MLP neurons of a small language model. Each row is named by its layer, matrix (up: input weights) and neuron, and shows model dimensions 32-223. Each number is 500 + 25 x the weight over its row's rms, rounded and kept within 0 to 999. Numbers have three digits each.
Before each neuron's rows, "fires after" lists the tokens most often just before its 100 highest values on Wikipedia text that the model never trained on. A number after a token or word is its count.

fires after: " in" 25, " ex" 8, " pro" 7, " of" 7, " an" 6, " R" 6
L10.up637:539547521489467496479528477511501477480475496522483503503546509508497508522528513494520500495462492509523507492508525485501466515479580491515511483489485519496489512561502490518503486479522504465481499544441510517483509499518490506485515479470532495474513476465491473495529504494501511521494496486485517500488528473512514463503502544515480520465511472472485529483496481509455502490520474514509491459498496505468477528545471498532508537538502484484462506445542460482533480475489544558484556523506468480531503491515526483501492572479489512507500477514512451509538529439547516537

fires after: " ex" 27, " in" 14, " p" 10, "p" 6, " con" 6
L6.up833:531538534543484508498449527494491503526470476559495494505536500543490494524488507517524515449486494498527533488470526495464490487508562489524506537476539512465487509501494491504522461476570504482492507486498521495488455504489494532504483502474473495495538498473484475533518496483505523517493470499555510470508487521485484518530514512518544527485491502491492501468512477496466482510551444498573489475441514512510474478521491495531526528538492536531465466503518466489523506475500480535496478504510494486494471460527503492504477528475517538511540481515530530510558535507506485525

fires after: " comp" 16, " " 12, " in" 12, "|---|---" 11, " d" 8, "clud" 8
L5.up530:485509455504505546517479515503546484486483540512501466492503506504505523518511540504517498512439487476541566472467496482491507478525468512504466495514484473484477526506491461502548448490511561475491516511564505504471528511454533555509467537506462545531496487500493516499506470456516510496492519493526508468540474522504534510530506500516462543492521477470533479491531506483502516521506478509517474494472453546500473503512507471521485485541495504539486480514543506491458496502506478512518505533513521493479537498540492463489557479505489483469514489504481479476471479500485529503

fires after: " the" 62, " The" 24
L5.up963:497552480502552463523499490521506494536482513467480472494494536512502531475475522487469527468525509489505514476489483511483522534531544501518493519466499469493493512460501542493438468529486511503498487490517491512507550533478541520545481532449452504533485515488552499477523482517496488492488531476536474488457514491509544466467531519468514487468482484534523487481492482467446503477447462488526478476499493516487492517478537498514473509496482469478506516512546484513477523462483547539497479497499500518532493532507451521519489503521542575499495473493519487501514528524512534503

fires after: " d" 32, "s" 10, "," 9, " the" 6, "us" 5, " re" 5
L10.up569:508513479522527513496451500476527499500499490506484493477541495512476488478497495483540498522512478491496500475479484520522503530545521524531516511482450507527512482475536461526506492510536451504542475484509489514520464464494501558486454496505494496496494510486480479547516537496526489512513533516509522477508521550439529469512514506464502573458438502495491514495521501482472492516511436491565506530559477523504518523485499499506490554488490530450521467471479508497495481496477502567524467498492458525491537482515488508498492548513499478516488469515521534506510536499525458521

fires after: " st" 25, " T" 13, " St" 10, " g" 6, " P" 5, " S" 5
L7.up628:507525445562552485495512497521521472488521507537467540538526489454512491496480510533488477496517515488474499494480508494530491496487491472531499528481476467481496496466492541505496537476487549505475528532480448462526492520484478552482454516479522464495520458489515508520509480544491544473497496497496450471449539535480473461511517507459534520464504493512503480552490492525483486471504497451521514496514477494474484512476524479495511513518505512502482448488495463514515530434505487522512535510479447503531515479512490528476467536497506506547570493522511498508520463474547524507

fires after: "e" 24, "he" 23, "o" 13, "ot" 6
L7.up621:499507461512500502499533461530485476505474523487524496525479490506501492476535540494455527468470534518487534524529458484528484554489503521531517516475533528455459520489519501468450518505532478457479457478481490535466518506504507543503478527492507515505517509472511524527508475486495521537519533533497486490509524469472485492521512538472534526480476433530492442513454482496509459530524479466477469467492513502526499529511485474534521532516469528497452489514498484514499541468504540473516498491471439507488496496493499463505504538523493505485474470527491517504500483538471496511

fires after: " re" 22, "ed" 11, "ing" 8, " m" 7, "ated" 5, "us" 4
L10.up8:478514538499470455496432492498524482485487487525488508468551480528497495456495503514542486479473527496481546504503498480500488483518509464503534504493497526482516502493518502542535465529552458487480497486487500519553475454493511519484500520498553472502488482464449506525489484435509508520510540531487501486542499513441537510532504485512522515486492469470534504453497481492477503491473473483543497462535501487538503472527523490505554508502493529448515473503486531555514494506478514492493496495507490494523496487494479483551479559487496496516510497516527510527510506485497511543

fires after: " c" 22, "ord" 16, " t" 12, "on" 7, "t" 7, "em" 6
L7.up274:489505483458492502518462502538503497546478477516511546453477514497470446489532519464557501486447517531468463476493498507506478514552482467498508536523488489505486515504485506514492487502509506468489490520497526468538516502475474507482554491503488511526464494463480483491523533504501519530484494549545522435497522546509459486501499487487517517456485491483471504511503471483499479543541516471494505511514510524495510480503500533520558499559497517490480471485494441485486511473494505529484512452503459531547507432528517464497483538530499478499556432512535456476516460559538534528

fires after: " re" 35, " s" 12, " " 10, " c" 5, " a" 4
L5.up112:533513482480473494499467463514512480485461508516537514495536522501536493456469532468484526471465507516497507496488513441470495520490466489527519545493532471493481502506472523563509472534506493497513501523501523507536489487445477507481512512451549541524524514487481489511506461514479532522526503517475521491504495491512508497505520486497553533448469522490495516427492496499482439535521503488517514467503560512506458544497494498505509521512498456497499505481479519506524487467542518503486499493447493526504515498511451490554518529482519507507533442539543536472508474499514480561

fires after: "o" 19, "i" 16, " E" 9, "ar" 6, "l" 5, "e" 5
L9.up802:507512513514503523559472508499531464529501512491488483493488518501487495511508520503499494484511490509498545560532488513556500537537473514496472475509485504491507486499519481497493465478491496459512477490481448465491499444488479488513465512498447460474542482481520536500496502478522497482440524488500497492485535501470503529530499537517523526477483501516493487488439519493469484482537511466467452510496500555538482502505565484487484484511484489503476517514511487512457527423527500501523454525529428490494493504512492463511524523531476527509521512538473512476502495497540534488

fires after: " g" 19, " B" 15, " G" 14, " C" 11, " c" 9, "in" 5
L9.up747:468483494538486480499525475477519471547511540494513520483517516465475452496524535484570502471497475477520559467542487524489516519492488483544481495521525496459499470467532551556535485494507462478461511521499506491544525520490467509473512505490476505488515541473528463473534481506479515499512479508535501430493465488486539492534494467495481527473465455499483496474537485493484507501543477487509484504486494515512457497502504472510535518505481494525496442527571489500488496460468531476500538467490500467518507506533502524483510468537468506448519519460522512489503500557472502517

fires after: "em" 27, "|---|---" 15, " " 15, "|---" 13, " ex" 4
L5.up884:504511495480503509491521537491544487466492536529514483536492514472478523497508520509513541499463499566513509486449475516555518538523494478488477495496478429482478510523482513517510466490481610494525512501512467496490526516475501510523473519490506510429501480475486513503470470452490504490493513469483475491494477517502520501492502526481500537473543492492519441525523531523516504518521513514491452486523519516495496512522549497528510514531496478508448538501514484487496489500475509487496491489479483533485520446524472456501498540524493536478496474519542484460506512467503479499

fires after: "v" 22, "%" 11, " v" 9, "erv" 5, "ov" 5, " not" 5
L5.up297:550500469502513519522470474571455497489507506462519503514547523510516483490509501491517500520476488519484558499516490513530515501559519473497500499523488489522484539504460499537497521439496527465484550475515448475517481509495483499463480532500508496498485463500442486504443524498518496481502498542498529466473527484469499491559572496515462523501505505502522502516483535512519465510532519470482506460454476516500501513541508511506524495501492504501507475493528472510491524493486476459499513464490488517535489471515511497460520538506513499512475456514487528470525487482470485528

fires after: "o" 25, "a" 11, " R" 6, " de" 5, "x" 5, " J" 5
L6.up657:566530481515498508508462507524470473467547535482526513509499517545503468517458515474488499506506473495506503509499521478534502506493536412485498448496487479473448502463506539513515465512496521497473486498453520509495527506484510508491457516536550461503466465467505501496495524440503508490536483541498468485505546511471513517512495495548492503497502508515474472500551522504473514508483491506478481482492513513540511523533572482499503503541537488532504487513523500461498516456494510505497476456490461512536492471491497523513512504518450522522484478484546479504484477495502504494

fires after: "g" 31, "," 14, "im" 9, "u" 7, "or" 6, "en" 5
L6.up495:486493490459521482518542476502501515482490522533514524539500536481501512466541520511519553460495514492532520441491486543542502512582483504476559507519530482490508503466507536528509459481485550528502511503501476457502517494447493493481542465486513536518523489485485482451492492551509508451485505533526473455481519486497505479495505473523469521483497492470482515464504496500526468493522499466493480499515488514508503474471493536491509471510446541476529489506483509540502502515515499518536513483519449499506518434508483494495518544541517485484508507527518541480539466516501487496

fires after: "20" 56, " al" 13, " A" 10, "0" 5, " Al" 4
L5.up849:464510510469500526503529493502512541539497535494529493498499554480512514492484526454503478533506539492517495504521478499472485536488501483485468464512462508529503493532494510514467498510489511496527510476504505524521561471475518505505502519476505459505527461481495503476505486408517498478501545479491506483467512550514477429519524504504488521458551465486486479488482518498515485553494438479495513512512494489527455510453547494506488495528476507462502504497518500514475489492487481512521528539521488480542508452519467518546493561554512518475498503514504489480494507506509500529

fires after: " p" 14, "$" 12, " P" 11, " ex" 11, "os" 10, "ut" 7
L6.up658:495544480471537499518495514485478509493508503497543510490537518560481497449483513505497506535512495513471523485512565492516514479510475513525521504467516506490490506498487493498510511537477510487497515472468495503490498519470494507491537504494557497490489466470479490496478456483520521499490522498509511468477509520435510486499522518520503549483490518514436479538559486517514463500540511516530482477485545510517543483434498471501493518522490533467496442487487511514501513461471506567471488516503487497540504439528479453464531559478496470549528497493527480489521521476507466530

fires after: " v" 17, " be" 15, " " 11, " per" 9, " con" 7, " re" 7
L5.up693:481524480539496512509474496544517478511499501552513485489550544547500507512508533474484507482438531494515467508516493475447496489467522511504518536492485446516487497487475519539515468456484520454534489487479504477511554484506462515477503496460541506525497495471502474477522501488500532507524529477489470472497515560493530503494504493529453513468531505470494503433531486505494482520538501434552475495540447533479498504492505534485534523511463494527477482491503474480510486508522467519488511460517492521510515473520480491507531525508484465521525454484555535487527526517539498563

fires after: " in" 13, "ot" 12, " re" 9, " pro" 9, "e" 8, " " 8
L6.up119:536483514486563506520498515500569513447465512486497488519484506508519467495491506494547512515433514539500524509500484510548498476504495506486504498492443529462490525490446476495517456497523497491487539504549535482517549489469544471532462522486507490542502517471458487522503479470523515500525508519518513473503516564498499512483511541504511524471528458479512487511483505499486519531529476493498524486507496526479480495508481514535528532513505462468425469502519457520476461474528531543513512513497496516499527485492482487507482540476542497502484433485508496487502484534505534523

fires after: "ar" 16, " T" 15, "ch" 11, "en" 8, "ur" 6, " St" 5
L7.up783:527511472513512496551474465505514544539496532485510550465477513464478498484526490500501478512502518507498539477472481496530491510535465497484497489541482496480509466530510552553498502472529487457468470496506470478513493530473502508469488518518521507521506495492543532513483477512476520484463491508517453464509507524495481451468495508467503543445503493480475523508492503517498480518535517500487449487557500532460510460498512497490482485502540485473505528488481518533513536469506532525516513466501456490512513467526482537485472492500511533527571508520542476501482472452509499514

fires after: " Un" 14, " I" 12, "in" 11, "y" 6, " M" 6, "un" 4
L7.up610:518517492552507471522496474465498547476487544515468511485500533471512518478524498500500505497506446475498548513482544495478512502479529472507494455497504477496525483459503530538487476534520515497491478511537476498452507484488506529511486503531502494475500530523505577498439477538479536483500503498503484465512467485488514524518517515478515527482489501470466489499481498493476481476472504466505475528475545493509497453544526522494409507514491503484508473501490517482515572483495485488495512484512503510524516538502531479504506510477488501470502514543486553483518473511457497466

fires after: "he" 43, "a" 24, "ap" 5, " P" 5, "o" 4
L7.up970:488515456543530488484500503511502486510512552482487487522493530510504520477540506520506555514501527533494519535516500464511489489524490503511462499480507487526490485503497525549483473487501541506497480464467496513476495461496462472456469516484515506521511485447583547504485456532469514503537468503490475504486481468456493420498509495511501522460513488517475498516454507530520504509557475469503475513483515521535479524475585500500492516534485494511484467508484498512479521483495532506519523535500413498482527482515502452510509535556489533462512482498501466518546532506480523509

fires after: " Ch" 20, " F" 19, " P" 11, " C" 9, "or" 8, " B" 7
L7.up406:485531486487501531451511485488480479516510526506477476543504540521468480455495515516546479514479544495489511504496490490519511518531504476503507520487491517502498494520528543557495511486481545465489511491488532478499509530483478479495537481524494466488503500473467481519531480501485499519540501523492485469511457515482467536523539526477507529450486491501468461493481480465509506530506475491519449461510503477534512515495505463477537510557492498468519497475514508530453485497467508538501537520498499465511526468551536470483507499501530501511507483510532447474494483531544541510

fires after: "," 30, "c" 17, "or" 8, "9" 4
L7.up295:498549501530524518522513496510516516472487515490519461506501511506489483519518498528501497488475533515507496492521496501528522507580478488500505534510519482444472541489510493516506453463536500507552489521473523543509492459494487486501497447467473519550479487477475506454537472527538505443501509526525450468509449504485541530491492504486468513501515466524515449511550456523546499502517504460500494488444503458514521461475489484501476515506496496436508514486530459495496473508523508458493494474516455496523514508532514491473501523501507518511471472546495519433525477548490508479

fires after: "." 11, "5" 10, "6" 9, "4" 9, "9" 9, "7" 8
L5.up350:542502467476543509531522479495530517487464502463531479484542509525475510483472521520465505507532486495491484474508490500497493472515495476478485500504504455484446506469498481477481482504530522488483505479476489505486505530492512505539504488534493478527474446466450500491534476456535512476508530507496456497525523543498546509485504516471508523485523484526506521534516534502507479542496516458517554445500479533514532535477467479523455504492468491487528479493511502525475528471454548499492475505506513500527503471519491469530501476482536497514475488501512534502559534493545517561

fires after: "-" 26, " re" 18, " s" 12, "\\" 9, " m" 6
L5.up988:499517517471514477506464537516510493536495510534519537514548533503520521489520532499513519445520468489511541483504480486478508519511475487520499558533516521491502505480482503490529495473532476466512473483489510505515504471506468494500469515487503515512513525470520483497495482501526514452489507517524539471483489559485484499481513494493577546428479501484466483449483486497465453524486505480567512489469517526506470504498485472511517523469488446505482524463477451550492472493498484499497483521497482480501541488529466484511506492498478492508560470503484503499522514486529564555

fires after: "20" 30, "-" 16, "8" 12, " " 11, "7" 7, "0" 6
L5.up789:479454561458528466518522494495574498504510532511481469518531532487522506475472525498527514533527528514551497493500501508479466497468462487490534497487506508521498485525518524492493502509521498524505469533463463489514508463473526530459455537520523480513483535489475512473505471500498525515498535504510502485502512499526479468488523464463539531447482504465488501482477504534458490531527465449536486486442517504531521486494527530498485475492489464465525489477499473463476485496507457515539494528460487538538500489524467479490483494510527520524497479486496558476535527491573502518

fires after: "c" 23, "d" 14, "m" 7, " a" 6
L9.up367:523495454559502518463483489496480516510483496517498511485476512487504523460457498540518520491448522436501515490516509519500495458514503523570495501506517509516483529430518480499524499477496492506512507494496520520476483552483446421518496508499493499528485479497481523487500503491523555529523472524504512468441485524492528480530524502501477498511561457446575476488488511496519529510498483483499521503474552520530471504481480515509486559546529507495528516449548489472507471488546499506503501509530455527504454485506498478511466517539509500527503502519473485475529451546462479496

fires after: "o" 13, "P" 12, " P" 12, "ra" 9, "a" 7, "ut" 7
L6.up559:542529465511493489495501506491491488464514509508505545520493527564535477453503508480462517523498444508501473477444531489558516491501510531505455448443515475496484483449461531525510460460511494535497509468483494484473542484484502477507495507542542467526489515477468497515480510484517479484511533475502520497501516479436512469529473516535519533492493511509479494519499498512476514539513492476480483476482495530525497457502524472529466514547506513520518468532496517514497545441458517525511511464508511491540471500512486491496509547479474517498514483531534535501523515524554486528

fires after: " c" 14, " t" 13, "r" 12, "v" 8, " m" 7, " ch" 6
L7.up739:542491483472502507518480513480476480514496511522503498454501505467557503490481535514524510468452521514474535471486522481479511490513473509530513503502502477464492510506490545519529507473477544458465474496485516517515466434470463499510528525502509543447506477462499495515475503485485518494502466535513441441507507510467539525524545514526510521447543468498457501543520510484464512500554508490503502475528494488482558527524548517505512485504515525467496529510524490502532495457465531463463514481506513495521518475539489512493527482493519493499529493492471469496494513518516515497

fires after: "ill" 19, "e" 9, "d" 6, "ce" 6, "m" 6, "ark" 6
L5.up261:475488496515580474549478495505516479467527497516508514508535494483498460457535520501540571498462486534503512508480533499522469449481465515528473495513477477500480516456476500496480460490474533512496499539502458459457494476472481474516496568509544491552494503458506500499449515525464527461562553496539457483486498523483499494501518504509542510494547487513539517475494496482517468505500491461485515510487490531520474513560521533507519476494496440453496480502502496504517465489518511510552502512483483521491483486504441487510500519526486505546502495483509462509548488496495522489

fires after: " |" 18, "z" 13, "\\" 8, "e" 8, " " 8, "a" 7
L10.up81:555494543522517430478503481530522517500522531548507523505492491497506471466573512553504545470521467483508485503489456534496507523528547529512480505505475501505482461483513503523518456488485491462528509474487456514491550487525546476489509505521487529440468500476488503508522493493498502505512523534530496475479462528445514479507474544515485528483479523492459484488500508477516519530454482496521478517510471488500505520480536530525493499499465498502492490475485489515521544496501529508508514539506501523458503490520488466539526498490455424489548501486486485489524506553510494481

fires after: "v" 36, "a" 12, "u" 9, "ar" 7, "ri" 6, " he" 5
L6.up932:508526511512497517484489495482485515494527535444479515464492508522518455487492519546482512532514521525494563513519541544502484540534521483516495523489493455483474505479514554512471515527499538449458524510493506513485520465455505479475532504491504514487494472483476487495484535492513522521508511533511479483481535540408526480518520477511495532495499469510498498479458541511517440477501565510460446494496464491496479486472528522526508512517520482471494489500526483517535494501486551478533476494489450484506483510509513450490502524495470500506472493539499486502517520514484525498

fires after: "i" 29, " d" 12, "a" 9, "es" 7, "nd" 7, "o" 6
L9.up73:472519498497498491479497513547530497534457529513455542538521503503463475460470512497530542505411469552528536444500562502539530469531506503534495483460465466499507510462502460510492496445510510505556530521537521496506510474519498493478434485505513525544483484482525529470466480504479541510500522470507463496481514491477561467488494510505497496499494468498506499521476488479482523484504485506493482517475494486508492494496568481477516496502516474504462458493491508537484468495486528473517500493504443506498511517496478458499511536547510545484446499524533524529500513507529506523

fires after: "i" 18, " he" 13, " v" 12, "v" 8, "%" 6, " He" 6
L5.up954:512522510537518543497470506541495527499519540459505494434508509489516462482546519502488507540501513521491532474500535518516500518470482472496511468485487531525494526462468533528483538489501560471466480501526509521477490474490486484502504523531489525516489485478505504495462505503520512483496495535489524455450504466477523493526540486501466542485535483446467478457538506502523448497524530531512446494501490463475468519492545481515484514504448447452500533493494494494504523509507489481532494525488499508512493510516473512489540541496478492479513498506479472501517501518475467479

fires after: "o" 14, "a" 9, " O" 9, "|---|---" 9, " P" 6, " S" 5
L8.up517:516496476505466506500467513483478556483452555513530505510469507516499500471518493481493510496463513503540517528515500513541481501476447433535471490509500509511486507501498545566547441534532531491522492504477493512488530472504554500473516508522509480534481523503480496499491470432500473482510511524500499432559519487447519511495543513505504531487497505481503489516500490512490490494518464482471470491524518529527485522497567441492478483481510501496521500475541493480521492479526456497485528521484506474527479490512474468506529521550520501456516500510487546517492492486480435475

fires after: " b" 30, " D" 13, " d" 10, " B" 8, "-" 7, " S" 6
L8.up1006:527496500542500468511498470525524481530525512521447512481494510534512462493479507441529531476495502503460541516507529507483521501492457507501493499518471512494501519480529490519527493500488479444500505489486496520520479514458534503524506488449524514526484471469506491499495498528481514517495491496483520474498501500487541508527534475517536544438492479464484523477483464546471464480527472498574475484525480526477463504506540497507503521456531542499451519453513461499530478477535503517497476519514469491550503486513524476494479512541510545518519475521484486521496510519548542535

fires after: " b" 17, " (" 15, "-" 7, " m" 7, "m" 6
L10.up871:524459474534516501497476497510482510496475483528540492517521476506514456496529514485508460477457499532541512520498472513492531476542449479504528515507543479423503503495482492527525482500508499466511477491484499504480455498505503534535500483463515542533528500485524524531493497456465547487506535514498456494507497522488537508513518476512524538417500498507519504524484486476493483511475480481547469496505459513500480535541533471491532500507518477479481492496497482529491470464511524551450492487521496500485502457509507485482481488492505509520521456494486492532505494509551583534

fires after: " c" 22, " w" 16, " m" 12, " re" 7
L9.up242:493486483498491486530490510480495508503457521532449482475537490502582514496501490487502505505482461527455538443485524544498498523510466510525466543477498524457504490508523510508478464469529524475506502516514510481519491466503487493457475522517506500526556472499538504535520477525488522552460486525505471496494527476472478523539497516514533517494520525498469526522514484505471474482517503493504525457503508492515535458501522475503502506532518498477502506534489515500521508477471491529479473492426454491495545468517459452508521502505533477523548491485490486492512536486509508527

fires after: " Un" 38, "n" 20, "in" 7, "un" 6, "ot" 6, " N" 4
L6.up878:465532490515509490498477494475489536479543579479504519487506507443486506502507534455474504480537491499530525463479531486497470572489513540519464502462436481492477536486482484493491471502530512515495547492495465474492459487503477510503523480507489497507470491504506532514527485514517492541485515530561521477486488498447510500551514497511459530491498449457474454480489475493508488534486523489489530506512518499477491457531516515513467510495503526474517456517563515497555534519518436505514498491474501507488479504525472517516485529496506520480487539506499514519524451491486495498

fires after: "20" 20, "8" 17, "0" 9, "7" 8, "6" 7, "9" 7
L5.up200:493505570502498493489503519483550507486515572493536515470526529490465475508508523487520531513518539448531501495559491525521502506506478467526497463504480533498476509492519533512479493517485457484502519521492490491535508523473504465503505521500488487525546536501502507467498514510550492534482540500520474456512481479513523506519522515488500521487522444520465504466492479485463529514491430479506535467474501497494502477452487490506495514513506448455526496489507492504456472501499469495505508479450494486549484523519476486487513534547568509488471487510514526455490507481479546515

fires after: "g" 17, "t" 16, "z" 12, "u" 8, "e" 7, "ab" 7
L6.up451:507496509514506476500484453472496484436486526504513503484493511483508436517490516513479552447524507523488513479466527507546491531526551478457514498511510474510470520507504504510467502529464511475554549463484491512528544520492499546493484470525518521432520474472501495514484495528477484473496522491571454500519485491454509493503499535533514511494456471482518447502512533517467475485447499522517466496487496521475500498522507528511494521514516447525505492504517489534551515496501477521511479511469483505494497498506494524526527512502495485474479493529528560450492476533514489497

fires after: " st" 28, " f" 9, " part" 8, "ord" 8, "it" 6, " c" 4
L7.up815:529527469535515475504515498532500489511528499493516494495569495532497507457521500507488541467503490527438511513479472502515483540495477446519512534486500498501488528500492495532532487476489479525527488511442533470553529483467450544486530522492505533497516453472484479514533493532494534526498475476516463488487495516495504475498480500481503529481492491537455518517505448521530498486514478453524509441480505499504540516490531497513496504535525479490470513501491458490512509445484491540493468444508479525506536467540503535491487525475476507523528505554580496482502483521538495489

fires after: " " 38, "." 16, "–" 8, "4" 6, "1" 5
L8.up176:530488484496540503495531467526501512498491507481480495464478512507471487502487483549525471472472538501519491523533464497546529489518485517488492502501490465458475492496528522468522502525497514487492543499479460529497534508501515509497508485512472485529471516479529508489492445536459498507465545479500496502526487541478517482484587467452467528472509448495503515489479494488525471550520505468509465476483482485502476508484495500537489507495484489464511532510525540529483461468528540504526494500488466489480516540564470480520479526505512475496496517534477517509528554532537529549

fires after: "20" 37, "8" 15, "0" 11, "9" 11, "-" 7, "7" 5
L5.up63:512489539545487497502554480500516502504505528489440493508515558517532475459481516533515532553542529514518477521509492526480523564519494476519451494504495511507477500487516500539448496495531515513534505514513520521507499532469474524467514549469507456537509517504525518492537512495501516499478533454486507485482486463528528449483514502460466532465477491490508514484522501535487497490478484475498443484493497493487473512508496487538537492531515495473542508515529491490498519510513465492563526500479481534590511448496504477518491521512514496481429451524530518470517503481499504517

fires after: " " 31, "t" 10, "s" 9, " S" 7, "re" 4, " h" 4
L9.up570:489520519537575491522467452454493533454491511541512515499509508525506479488537510482489492509503483459498505508483510496498488471513512554513501476516503459547491506463525524497500524471491522524479486511480515545454524487492480586485501478525554517530530469498480460498487438497523488484479577486503478480493502544493520473517524511469506496486470512483470450501515489499467464461492511489471533496513504510497518504515501497503462518528478467477511474467531504520486488508498504533485535464491500484467510508507505457549513525525502487499531500492497514514507546520491470507

fires after: " C" 37, " Ch" 17, " ch" 10, "ol" 6, "qu" 6, "ent" 5
L8.up695:461488489508494514512521409527484504548516509522505501515508584491485492475503507538564479502495507526480511495526488490498512508526478495491531501513518528516469508510517464538499509476541548483479476509489551514504517469454442548450525526495545477503508470474513514536512481551512493520547495521508477465509488514513494525498544480493494540471486473482488486513499457512495496515467495514523460483503504495450482477498513483535504505501426506508458465512564504521502534480486483523510507497472457515506484476533463470484487486524518527513480465512473475440517503517484478500

fires after: "." 32, "ill" 10, "4" 9, "9" 8, "8" 6
L5.up192:516484475510566496522516472490495511484489512457518507458514535492449515472515529499522477478535505479494481478528534460516534468519471497482515513484462444457480501509513498489528460490534546482536472492484467519494518520486500481510506525505505481523491470477515524487481447526479502501536518524515419499482469538535482516510566531483503541453510463502517483491508477500520499527542490471525587456500461493537485584495488504519516537499479511507482487488483491518475481500478530489487520506521483501513513482515475482504479536496491518522502480487476500492500532492576518538

fires after: "e" 24, " " 16, "ot" 12, "s" 10, " o" 5, " h" 5
L6.up406:502511532498534477522480494474516497432475530497501498528501505541503477498523534497513519520508505484478483536516511523493487500503445499542477496488501504491470499470495488503487497491494478495497481494516546456468475533480525538463522473462530545509482472491522451484497476504500505500464513549510471475495534501465494476480498535494523522473519536483494478466515525524508482470514489492505508458541505535455449513468499467535523547540505461537502425491494495507468532458502464497502526494488489491500475507590479466561512508488507495506511465471520529510517495482515476550

fires after: "e" 27, "a" 7, "amp" 6, "t" 6, "o" 6, " pro" 6
L6.up477:529526470521515486518475532506498474457502535501534528547520503519493431489512523493483522533487467520508555483498471484518470471527532464510500492497519475470488509471480487496527473539477507458517524453487512533503515490505516527457488517516548479510505488450481494491487491455481494496477492500523503484471508495451518458500485510547499529493485470509464488483492520502496494524535505521531453514472541511507554491518506478538466520504518469505491486500529477499525516471481485531542494538488469515502560454514477509495511502461470494518515506498544479496497527531517508517

fires after: " Com" 14, " ex" 13, "us" 12, "s" 10, "ap" 9, "m" 8
L10.up407:532494449485500508526473555476490535463498532528517474505494509514459498488497503519514507495510537489506512527448504542523490509511479524484493532507510480523512500467502470497519504488529538523558498499510471452490512467485472500464488546474493468508498468493494488561516487520552492515490492504524527492484485541448495462523508492439515524491503502464485518534537488504466511524499458481539493488526566496503481517490526463473511503512483515502512499467502496509509495500478510487491506480477487546508545486544492417487468549504524513528479485505507513481556493485513456514

fires after: " m" 31, "m" 18, " M" 8, "M" 4
L10.up254:514516491518508511491541528523497489530483515527441523468521514472499473510509528504531542514492475526500484532507498493514514519499504551515498513513533507477488497486509482489491467454494483494504533506516505496526461483487529518487513500511479523515469490499468494531481524465483510523505539501506500481518493507486549513528488512536498542421503524533524485478463474513491460543507528486521490488489426499525479501538529438515503561515522455495527480491478502548477486490489474563502524506506521478502483431527480476528509514504495526514524477506499494442477499510529522512

fires after: "," 15, "o" 9, "es" 9, "e" 8, "en" 7, "a" 7
L7.up611:481486492525511501494445474487501552519494519494520531507484511516505515463514493510541540471477505495526542514514558538561473471491470492500452445463498486483498524476483499521519516491506488462522497527513511455485457474483488508507500500503493507511505512507533538518488532472513492497466509501540508472503521540454531511497538506504499526496473487490499538477500509501469456521488480463510502506521490481497481502485509505513485524531529473503502466481513504472462527457551485494536538517488462477487495493526482483516480478536495523507531500552498496511491472493462518508

fires after: "c" 16, "y" 9, "m" 8, "p" 6, " e" 6, "iz" 5
L9.up679:467501440498456479532469481542546524519485502485461496509502485508515510477472510543513483496491529482446535506495439504510506500534448489505521510474505454484447506472523495468512516536483520471479511538463485548500480518497516503525476502489489504468488512452567527472483490453498553477483470520514533499477509503445521510538523508531540476510545481480542521498505509523519533505506527490544489516468518525545476486464487486530499527532510515505514505499515485532492514444508502500494475480519455473506474464507492531514463499490493505501509478520488478489518484520530535491

fires after: "e" 22, "o" 13, "ra" 10, "a" 8, "us" 8
L6.up726:502497508503532472527502463497476547477515524537537523489490490565500455484539510549491481465486505499492530482477469497522512498538550513487482504472477449496477535532460525502493465466508488508501439483493451561495498456494522500462497525532519521500484468468491530485465495491510515535490531503494481487470527488460505490484582514485501500502492483496497488473487547519510481519513494483508448501542460530499524525479524503489490525539487499517482501511541481484544497497519522524508519502474467504472499504507500470536472501533506482524520473490497515537457539507494512507

fires after: "e" 18, "," 16, "i" 14, " to" 8, "v" 7, "a" 7
L5.up747:507522535559522469498508443545513529492502516471460477508479494527471458516519524536526508487537492535543501496485491482494482495532448514500497544510489460543474518493478495573504471479468483465488479506503486504467507490484512526435484499509470525486511497487516491439470486515524492479488552504523452494486524508470510488501530553523480538495500468519518499480476485526503470500508502455552471479496525483533482514503526496520524539554485481494556485521521495502511527460518518502524499551513459511497492475489466515502494519514507497518521484531531479458497491522496494480

fires after: "es" 16, " in" 16, " d" 16, " re" 15, " R" 10
L9.up500:504503489492489493540517558491511489495474535547489483464532535524517470474497517497476505507457487482531560495507470507499445491514508543492480511494508499481488481466521529491551419477537491523484517494520525466525504471481529550479497487461496466525503455496506498527528472498481521513468495464508519462517573523481459505504487487489542550457519499510521508508515487453463474512537493500522494498474515496530471477531497442509493516550475470497457486527492453490480426493507485516495507513500472505478506479480472511488537487489513478490533501486508487487489510499558551519

fires after: " D" 18, " Y" 10, " the" 9, " G" 8, " B" 6, " The" 5
L8.up188:489526471508495485539494472541509462502511537495467534518472502483519461524499505496514501488491535551479527498532510494516533507497486508515476480484477460468501511471528511505490463481465519489471504532515458470527479474488475511507454526493523493495493484485507503480530518527468497476452533511538484478498505500466554459528517481506508507489494502498511490478501452467482522488525444458525493502506476495516521463490524469505511477466477511495519478523495499501453470503493503551502501497473499488544497506498509517537475522534515533485512517503527517491531471539482544546